Weights of a small transformer language model: attention and MLP in parallel.
MLP neurons of a small language model. Each row is named by its layer, matrix (up: input weights; down: output weights) and neuron, and shows model dimensions 464-719. Each number is 128 + 24 x the weight over its row's rms, rounded and kept within 0 to 255. Numbers have three digits each.
Before each neuron's rows, "raises" lists the tokens whose logits its output raises most directly, leaving later layers aside.

raises: "7", "8", "9", "0", "4"
L2.up785:124152104095133132154087143153157142112109149118136116092128127110114150161144138165124109168145117123148132138142101165104148085172136117093165149113135113128111060112178106147129157120125128127112116108145124121164129149103133133131139096118126168150136156079136125131167176117139122163151118143151139138183132122131135159127109159119070132130109138134093116159120139152113140153119127110078148132138089116134136141144127170103156160138132116128174118168119080107078162140096084159117151116114157108129109121113105138143109112119126104156121123121141138141142150129148178137118125100115179141107133152155127140096134134167158122155139173113150154128130113134141100123151177112102133139157097144166121140103130100124109102102135133110137123140172081119134124125149162
L2.down785:078129132143118139121170143104118150131147106153133138132103125157106117124122128109133135125123144125109136125097143082128135166157132151130087127184104106162130132132090170118103093102157090129113124155081093137113173111157101142141169091114150188120096110168122111098110116130122094120117096106093140097138115140119113105122100116162121166089152143176156132118129147103126141130089086117153112123145131108120111127111147094150136094122169116120141152117186163138168153133181154128144123149195105123160157123104129117128133120128158110106142128160114127145104123129114113145170140155121091084144154103111126116136123120091084128118125117107125080122091123131082152091131107104163102123116136102125144142124135170143114114129086172161113152133137132113170133122101140

raises: "1", "2", " ", "0", "3"
L2.up1627:125106138111098126132161138127096134074141138130124116116178141156133127152155149090136172140107123114122101124130134122159075147201149128106115116105122151098149163142124143124174182149148106069116118088112105156171147112100152086156131132169094159109105093131129143097159142102153116106113097148124115117133095124134110123168134124127161134114130073126099058175114139103148071138159119091108143121106123134120104164113115125080152097143139126128083159130099112116114133123134125191117135110156121074094170112165131126166093133129132116115108120163111129135136125134088135157120126140132120089097130149089119109124169133084135143111112128116105133136164113123120156094144127103132099150113138147126146132108129105170110149115129121116097131104152146122149119147116109
L2.down1627:138111154153171107153100149103133177155110118162108118192098129145113142137096131091075082168135104132140140151128130073113176130112102140138109136147160137148105126152126169108137130126110154141109107126144143114140151149177130137095108110118156135174107144116147142169160127094151112138150131159106130120143121119123104133143077154147124127148104141098142135091126092129099131113114154120120166123128117124101142112140123160120131147093114140140150136105100134133116148120127115114166114161105138128133102141120129144122160136125150104112134087126123134086156128097120144134129127100144115255126113087100161098066105128096156127162141089125120160137155132124146091131142125128133140145133145145131122125124110115140136117130104114129133099122133130121109105139154121

raises: " a", " its", " an", " the", " their"
L2.up2733:141113116108143141123134161147110126115127123152148151142120125093128099135162131148119119125161116111111127150129153151130150099134120178137166099133147151108122105097103149101134127126155116148112122107109139104124138161125155106095105111121111141097137051148133134130152122094103112175082148110107146127156140113109152139158156108075133042181140141122117113137136118082127101116113142145133164105153120132102125114139109142150096109165130126141105164134117102163120106160145092154129150128126164120135136135158174095085114109071120104122114123109124106097130109130123137152124079124106129146118112140118124148145168107133121122138108155132148101113136146132151089121121155129123134142148133142100080110156144112166082145128103117179128108107098104131142087112077120
L2.down2733:142102103123162126137123101138128121099152168168097106096086144173148076128082095083129156115111141129140162144149124117152120161154088105079095144138119136118150096128095114125151146123118160150093152113123134104125111098127094129120109071121136129122162171106095128088138124133136119104091113145128056119089126160081138062125113093142135120135108096155157119127107114105131128127148096107128140136147104162134117104139082115190150145174143134139125124140132169111136092112136131101169110061101146134146115102138084153109116103139125121147095146158130141101150160116126129126015127107094134127138148135128126141091100095124108131131132112124133101132125143139103122131123142138167125087141125144138105135139126125104118185156131107088113126155119128119126120124176133

raises: " the", " its", " a", " this", " his"
L2.up3963:104095143124131125140084094099089118142129102100122139148118129072096110079138086138116154080132138141145169137092149157101109142107159143107152133168156104182129063146126156117100130164070100103122128140131132125117112108000126100162117123127132120100149124136175150131101113149135076116121124158111183111108155066136105165134116144104058101156147146105111135121134119143118158096135135116125148085102151141083163139126142115124142116080134135114156122095138144102134125115133153162095115150155141126107166136124140149122132124189149135118156088119088117113143152139168146118177139109166131080124088145132115087168144137115145137172136088153109148150099124148106128126110110179064162146121112122132126157113156168137158166106100172133167144121131123165163116130120116
L2.down3963:144114115092150127115156124137136132086135119156121158153119129151112104112122119088140122155142144140149130125138113100168115109152105112124124147091096124089120125109095124150166149108143126126109096091159153146143106153177127143127130143103112152162079101092083096130134117133096152124126121098115085092162101146112156104114119107168139134152136122133150129125141164115148140117118161159148150174145146126115131133121115133149134149200140125117056137166112138181109134143143099145156128075132142172153118082169091106096116129117145111130117159160119167115132160148117127165063132131131157152129181098123087146087157142124120148135129164092126081091187143121168122147156122098203120117121123147091115136148087144090101121084125104131110130115138155106111144133144124

raises: "====", ")===", "|", "===", "and"
L2.up1608:093152148130117154117167066159111126130168127146100121159145116143093138105128160099129095191088137110118116155106160124140171120155081151121123142076120085145134120137151155182104101141115155123109163139141107130137163127149167152103130120118101165114127163122120133122101182106125146168185154111091107129131107158110159139137136113202142142165108136075132148141142128153124110123121120121122066162121108086105100122128113172117145117118086087086112102118153112100187172115134100109115150170122097094107117125109118127132111142134121115114145116150119127128148138126106140139145118118132112175117120163116115163129128139114126157141161132146108160076147086091092094143102134140074151125189134184081148142118159170084154141107132131131128102119124126113162172133138065
L2.down1608:178118094161131127119134165082138094142132187130134139127134150114109107154139120118099133069140149152139139123115106136104078141095160147138163098158086134151139142128083086090126135116161107139137096123126096110113121102065115140170123149124114082141089161145139150143159111118121149124093126178165131154167149073141070098150140136138139147123176085171128133125143133140123150155130155118123167101094140125112241136114122127139123144138145132161123152091102100151087110136119089128162112128111144130142147120135144124118097137133141130121139132098156115137143124132201149107126135128106149008146134114149126075183140149168134096106069124137161130136129148132091168088134107135120123123118113114154144152139123094151136146147114110118178174128097159135112123125110143

raises: "0", "3", "1", "2", "r"
L2.up2091:135108110142101183160135094174149120132127103140120133116135086102091105108107121121125125122108130121122112177156115104146117141174130164155164064136119069115156106112090131119097132156133153140136112133161147101117137151129096116165145123133126120125156113092138126118115129128146158137117140090104107130142149080114161119113138159150116168132129140110133155055145124157102122129127123147132107108145146129162134148125101158109108120154183135138102127111181143110134159124157156122119097092141104137139127111168141126133138111146138153106152143064127175109154179070111142163112121141125121136146120085136151149138131118160107115131097144157146132164120107136125119148150140180163138132104102138154098136150097095170110129127154127119132135108105124167152124097151105
L2.down2091:090118138094128078125165116094137141162133158129122126139139164137152137116079156145140127133140127154160149103103156154140150105087136108082112140128138128126135109137180126156159116123104153111124128121083117169133111135142140116151126149141104155137095139136128132129139132140139149131120122170171111100175150154139130134096133084106177083138152114126126075158140107104127114114135146133123128139146130139148150128128137093148125131089049088103168127119046138148150108124105100104183131174126134122108148127111149124143105155112137117134114086170156123168149082120171154091162141113138142098151117153160087074116138118157141157112125081126147094071170151123115088101144116111094114094163120142122152143096173142107141128114117127153132060141123109090111136163139148

raises: "|", "===", "iat", " Note", "=="
L2.up607:110136195079154072180125108130105083121158130134112139118123123098144130160168163138148130137061109099147116074114111102123137133154127146105118158111131141106121170132132138133108110131130124114156151131106132133105099140111121129145121168169124124121130099102162098123124154085138124197156111139134101164133105110134144103169152102152149115085132164144156175105166124093163114155134129122108119100133163139172114137149124152091114124130112153112131118120116108113135099100132125100114091152121161110084129136113107154108106089108090090105136099139132118154153175093128131116118105129122118124137146118141111200124159154132093152130158164137156124133130131150121114121104120122127086131139130153134129152099094091114152094102115136088117091125122145127119116088136162
L2.down607:109126087148147140108091174148141130142126127121149112102121124126113132115068090130095123138163159109126183143122146144130104123111103128147135110090112109167178097130123193096107159118125125113123112118159122108150144112180115119129138112111152151142119140104106152151151107161137181098117141140118185114160142130104146131126069167125135126172136107101123083149114111126087135095099115135129166113159122112115132111113113106125116119148133103151124115135154140131127084132115083131168137109146081130113136118141147127166133130159153143125109121102113162138127120131127100117163137153106142167124128126110122071123121178124119132150136110133121126117207105076083134117080145132096158107132142079112131115122141115142129098150144145162140138132136115139113173160125111

raises: " and", " are", " were", " include", " including"
L2.up3041:134161137106113158115148175107152168126152146074130116117088145113115178154133138081132106144145138095138105120100110089111140153145169138146142136103121155075130117120121096118119104124190081137124150105135127136129145150094120102134145132137124133086122118143113134157154176145166088103117202114124127118117096164119110133132139098165126116142124154102130136166120128133110147163163116117117144112123148141106121129130170135121131099112171140150165138137115070106150177110126095138127132137116118090116130143098129157174156137162143162123138143106116137078117157124113137168132121172151176134115139111133115155142130091105124100097168100118140149134098159136125088160099104136091130132187084155110137143129118155138083112132141130180129125064086134148133131102152138
L2.down3041:126122129143108113156068117120141139135142131111114137130138115104116134100122158133063111112105131166133164152112150123153140095140085147106146107131118113163171140121089129100110117151109141127134126145086172099149130106085163140096141118127099153103159159081129113093116150130146137151131063152144177135141133087136141138108144123117134106149147172167129113080138110105131168124096137114139137115099146152127123127121092114121129142119110123143119127087132171111146104152155132119138140128146140130110145119145128112110091110140093144137135111156154112115153075112128104120140113095122051068119111124142134121087100141149117172148100140150121145133159099126094116105130160113126142177129168106148132155104138120122141096142138150122125136180162118101118139145102100